Weights of a small transformer language model: width 384, 40.6M parameters.
MLP neurons of a small language model. Each row is named by its layer, matrix (up: input weights) and neuron, and shows model dimensions 0-127. Each number is 128 + 32 x the weight over its row's rms, rounded and kept within 0 to 255. Numbers have three digits each.
A block is one neuron, or neurons of one layer that tend to fire together. Before each block is what it responds to, as a language model described it from the Wikipedia text at the highest values.

Responds to: Short opening pieces of longer split words, such as en(hance), di(acritics), voc(als), ac(claim), and Romance de/di in names.
L6.up439:086137126078161171147113159124103127121046084127178164118193127121113151138122144121149119106128119086155111149121090129121137117114115108138159244166132195112148151138127120142127144118159182139137153122097099101102118170158158103103137125105092111148091235156155128116182094144122096121144154074110077124135020146134000113127113084174130139108148145098133133168140152116117134152169
L6.up443:158118116125158161133085194132121141170061219121143156123144148115113126118108120135195107192158108161171110131164145089104175115082147144111082122162154118078142099133111118169074092119091139121129115137153164078189153089140182169114161104180077106143088171084207098126152107085189144161129141103156116111093144118153140126132124080138142133112179184120081090149176146141129156118110
L6.up601:157143137182138150108111097128079150123107107118144095100149050184137147119175190165125086148124183149114135185125097130177106146141133157151070165078150117120091135100107089170130057148114158064109091176156129138144111096133131110112125136122125147096170211106121185084103146198145112194112117108150109109165044144186102146116108110158133109102088150170097099087138158111094109141110
L6.up618:113119142074123140165175127076119137155133148113205136146146126154124074121129123127149086160150178130121110076117103079147142105071128151120068187147131135104104115144082096026139133137129132098107100118148046150120150128140124205105109131138159134095106149065209137070111096103125064145108087098197145141115118038117109087061152118137124115116195120112082113138167147161106136074095
L6.up776:180134170189113156090119105137150142152113107114091095145137058142120143156162197153118128154121150102135137146159147139079133158159142156138140159081167116091138116090117073154081063168113165070129071133170130125149102103110167112108143147154119153168133131152146173116177095155089137169051111119114152164168129148140126113128179113198118127138095135189121115083187164125148188097089
L6.up1246:104133111057161142099113132149137122084077142111065166173172120150089124084124129172114156103116101182173154155060110137121136120060118169149177197122202122125116126115123084147131131178137156119176106143113071101151129135141118112131142081180174087107121203100123222125136109121110107129110131138112090097145001154131005128123162145141120124122151117150131107131119142118118115125138
L6.up1248:049087182145132171149160149087144141167156218095174112137110101102109070108118122079160085142161174115127086078156119080167142112081158148135084139097122106088093103148069122044097116106135145083106082099138089121134155102096175169160114115135145131157107113125143092087114075126150107141127103072159152162090139067125128110090138110143158097137215136123100120121153147146142155097098
L6.up1402:088098128092126105149127149140137133119081123120168157150142086077112109085191125120144142139122145062135128119100116161197151099114154173097198159050086136118136120174127091119149067127120186122114101096150138149109184137108157091197140148114119108098140185171123119154136086161093081163189080065129087175129120152148058140123141150158160160127148148134130129111128133058160148129126

Responds to: The token right after a full, often multi-word or foreign proper name (person, team, organization, place), usually was, a comma, an opening parenthesis or a table bar.
L7.up246:089123127167144130113127140155133136144115142136139167125171070147054145135149147114151139169124162179139112106093076152151176169112132204102136155144071092089151171147112125170115104173116152118069167128193144195126216125147143168132116127185229098118141164138142152090168095178138066156184106119120139159124113093139113158115151084159102078106142106137122133123111172068208112074112

Responds to: Word-stem fragments of common verbs awaiting an inflection, especially describ(ing), found, result, produc(ing), affected, and colons before quoted speech.
L7.up1158:136131131066132169141133174150152130086106129110100190187158082139051120171126152118138158134136172111116129148112112087117168126152138150073113102082139162132098124127115073101119122116149146128114084171114098119124157168140160138093137107239075092086100153161105119143126130157104140146100097188155126146058122114150164154149168110134182146128059134106191125191123127126108087121084

Responds to: First pieces of longer words split into subwords, often verbs or prefixes mid-sentence, such as em(bark), en(abling), min(us), man(aged).
L11.up40:135119139186085196080158112142136138125140099107111138103108086202089150156113128102115151128153207107120099183106129118094043147140116117160075137052171130133105123109053100140131103113190195120118077119109101139197083136140117112146107132184082160150151133137098139106077148174151082112106076069174130086124095121138124110116154203173181053155125136087158109141182110128076122112109
L11.up175:167133173119146155157142107117157152185110145071087069149132132106074137119159127126167119149128216181132115162197115127095122142145099122156088151112083107128088135058066095143132102128161133054127176148133081149157123126190111162145112142176119114089094170118131089099049131134134119145092114163122121094135080155147102123115153153152135118117113109151154143123176144133085144141109
L11.up639:173111159124173177069116179038168187231122154109092097083139087092070117112109188095146138124147153151125167123146128131098127111061096118137144116110158118145132104085111132161129091137142181087124091097126127117191094125174127130120183132144116201167138118169127065148124099162122095128068144066122181127109139159074117122103204121121134152143136115099145140111154119083099150137104
L11.up830:157093153152101095060096118156156074075123180119114111101134123135128070115123089135177118146137170125134094130149132114185088163183154158133124111114103123108114157093080092138088083100100128129087077121145103175108112174133137100133144113115077172126094112190098187159119133181116118122085152159126194228185135168084115168135089117096157149121171131101165125113192112102172145116091
L11.up862:150127163106104159137099104114139125108132107070106115123131136178093127161167116121129114151135172096136128129150138111147067166181114144100092143098135133107117160063036062129107111139212109158172085097142085130122081147183140107104201141150064132117118147158103135142102132119086119136105133129109156107093164145111105126116139167088182127163163136145149128187185129171094089111141
L11.up1311:131126159160126169117157129131099121169150090107088149141100093117106157128123089067132110156127171125138107130139147126148115188147063136123064109108128093175118107073092127127072114079181121094115120152120125163181130098160122143101168154116114174134114138165095153096117081121102172074111101140147104127084153169146144141118178082151149145166113163103115100090163112124098149095113
L11.up1371:171118145145155125100177105136157112106155145108117088117167094156081134127125194158143140134133145097128097162211156125136095179143155162119148126059172135056120142126095058137081123112108111099114103140154071154149167080112199158169109140175098063121092167131123175146167122117146118138130095089105182124138068162155111081130177119189154106135148122103141137131210121119148167096121
L11.up1372:140134124102089189120111112144117130109101136099200141164170113171104133117171055055122046132135147155127062127124165118202102181183120168133090163110082087096125082149080126112134058122107093150127111091170088106142117154200128104138083125128094121139105120134131150106026134104137063151098094059166080112051087125128105147131065188088158111112149112171099106150150110094092144200153

Responds to: Token ending a noun phrase or list item just before more description follows, e.g. "also" after "Italy," or "States" after "United", commas, "which", occupation suffixes (-ist).
L11.up126:164142094167138108116172126162181104083122101113203197080127084155110150105146101110153143162160148126110141127159167143131115142144097114070111115151106171058116154221105092112074120127153097069107139117106117121123146100106130123115153137154090140103096153114150164128104127112132100128108093114149043180162083052102081149086131168103114162098141139113113151178167174154169135133159
L11.up269:130112205188134115113204158159123125218128121119084086103148126137110118122069145138133147171147123089158113151154146133095087165131109186089138094099103134072133124133124172162135141112144123076111116143125149156206126095130123143113095124139149070129156147160140101121168115113184177162131155114127127148164150116113166094032113127193139133186179107177119121159138195110168131077103
L11.up398:162083094119115141139151094117127145250127116108115138151074105158116129098082180146146082172138147123140151105133174099122139225081096107131087067118137132133137070111118106124118159044129206124078163173152067115182168080138142174091098135163159146127124113101103153068059113124132159152066183120148153125141121111150129085127122088113118112184129143104114129109178138164098148091123
L11.up452:178117110168132135126189069196139118126094135119153156144107065177137137122088146137118066123128145130143124122164122124135127145101076132175145133121126157119118097130123096102111124072177170140114110143110135105104159093110163153034154131127102109154095147126085170164111081113155186172121134100110120107133136131205125100109097174115135105167159074090117136172190157140127157090121
L11.up733:133150121088142138145113132119108135160168142101105117092163100135090137090076098162156154129139201122140099114161140118082123116131117157094122165117125167099155104121094097132090127161135197101144126127130139075170155092177116169124127161141131130148157151145136103086108147085148198147117138157143137075102146148114052104084127101112121113130097165136128088165137153097143123109090
L11.up959:166137077141112161149159096179108138138126103111112118077125080154128112108086165121137166142122130084190117166166176127142166181098126108080112115128057191134130096176097141164090141134114153083112129156092135154139211095104148183092115168180084111082082138142164166136100133087129140179075156146147125175140160038205101108086067155143139141124137159147133134086180157118135108121121
L11.up1232:066112081080197100101152125126153144177073096096088040132134130118161139103130164154155130176129095065131169120123149118110096208108197135128135116141100156157108136164117149095053156098141102087040138136110125162137169115097102142116101145159151082115096116136177139108150081156115121132098153110138090103140163070176150116115151117149123090094095108171149132137147186115107110080130
L11.up1524:043126138100133154169151130094169134095134122142094112103110134119149055145176155116131158138106137144142135188136168130049185174145173099084177177146087147121108151096136114138039099151131192065115100127154118197136200142117131105169096125173143162133146139166140184129142093099101084154130098123137132149151109067115151138114119153182131081112123130097147143110137105098100144104113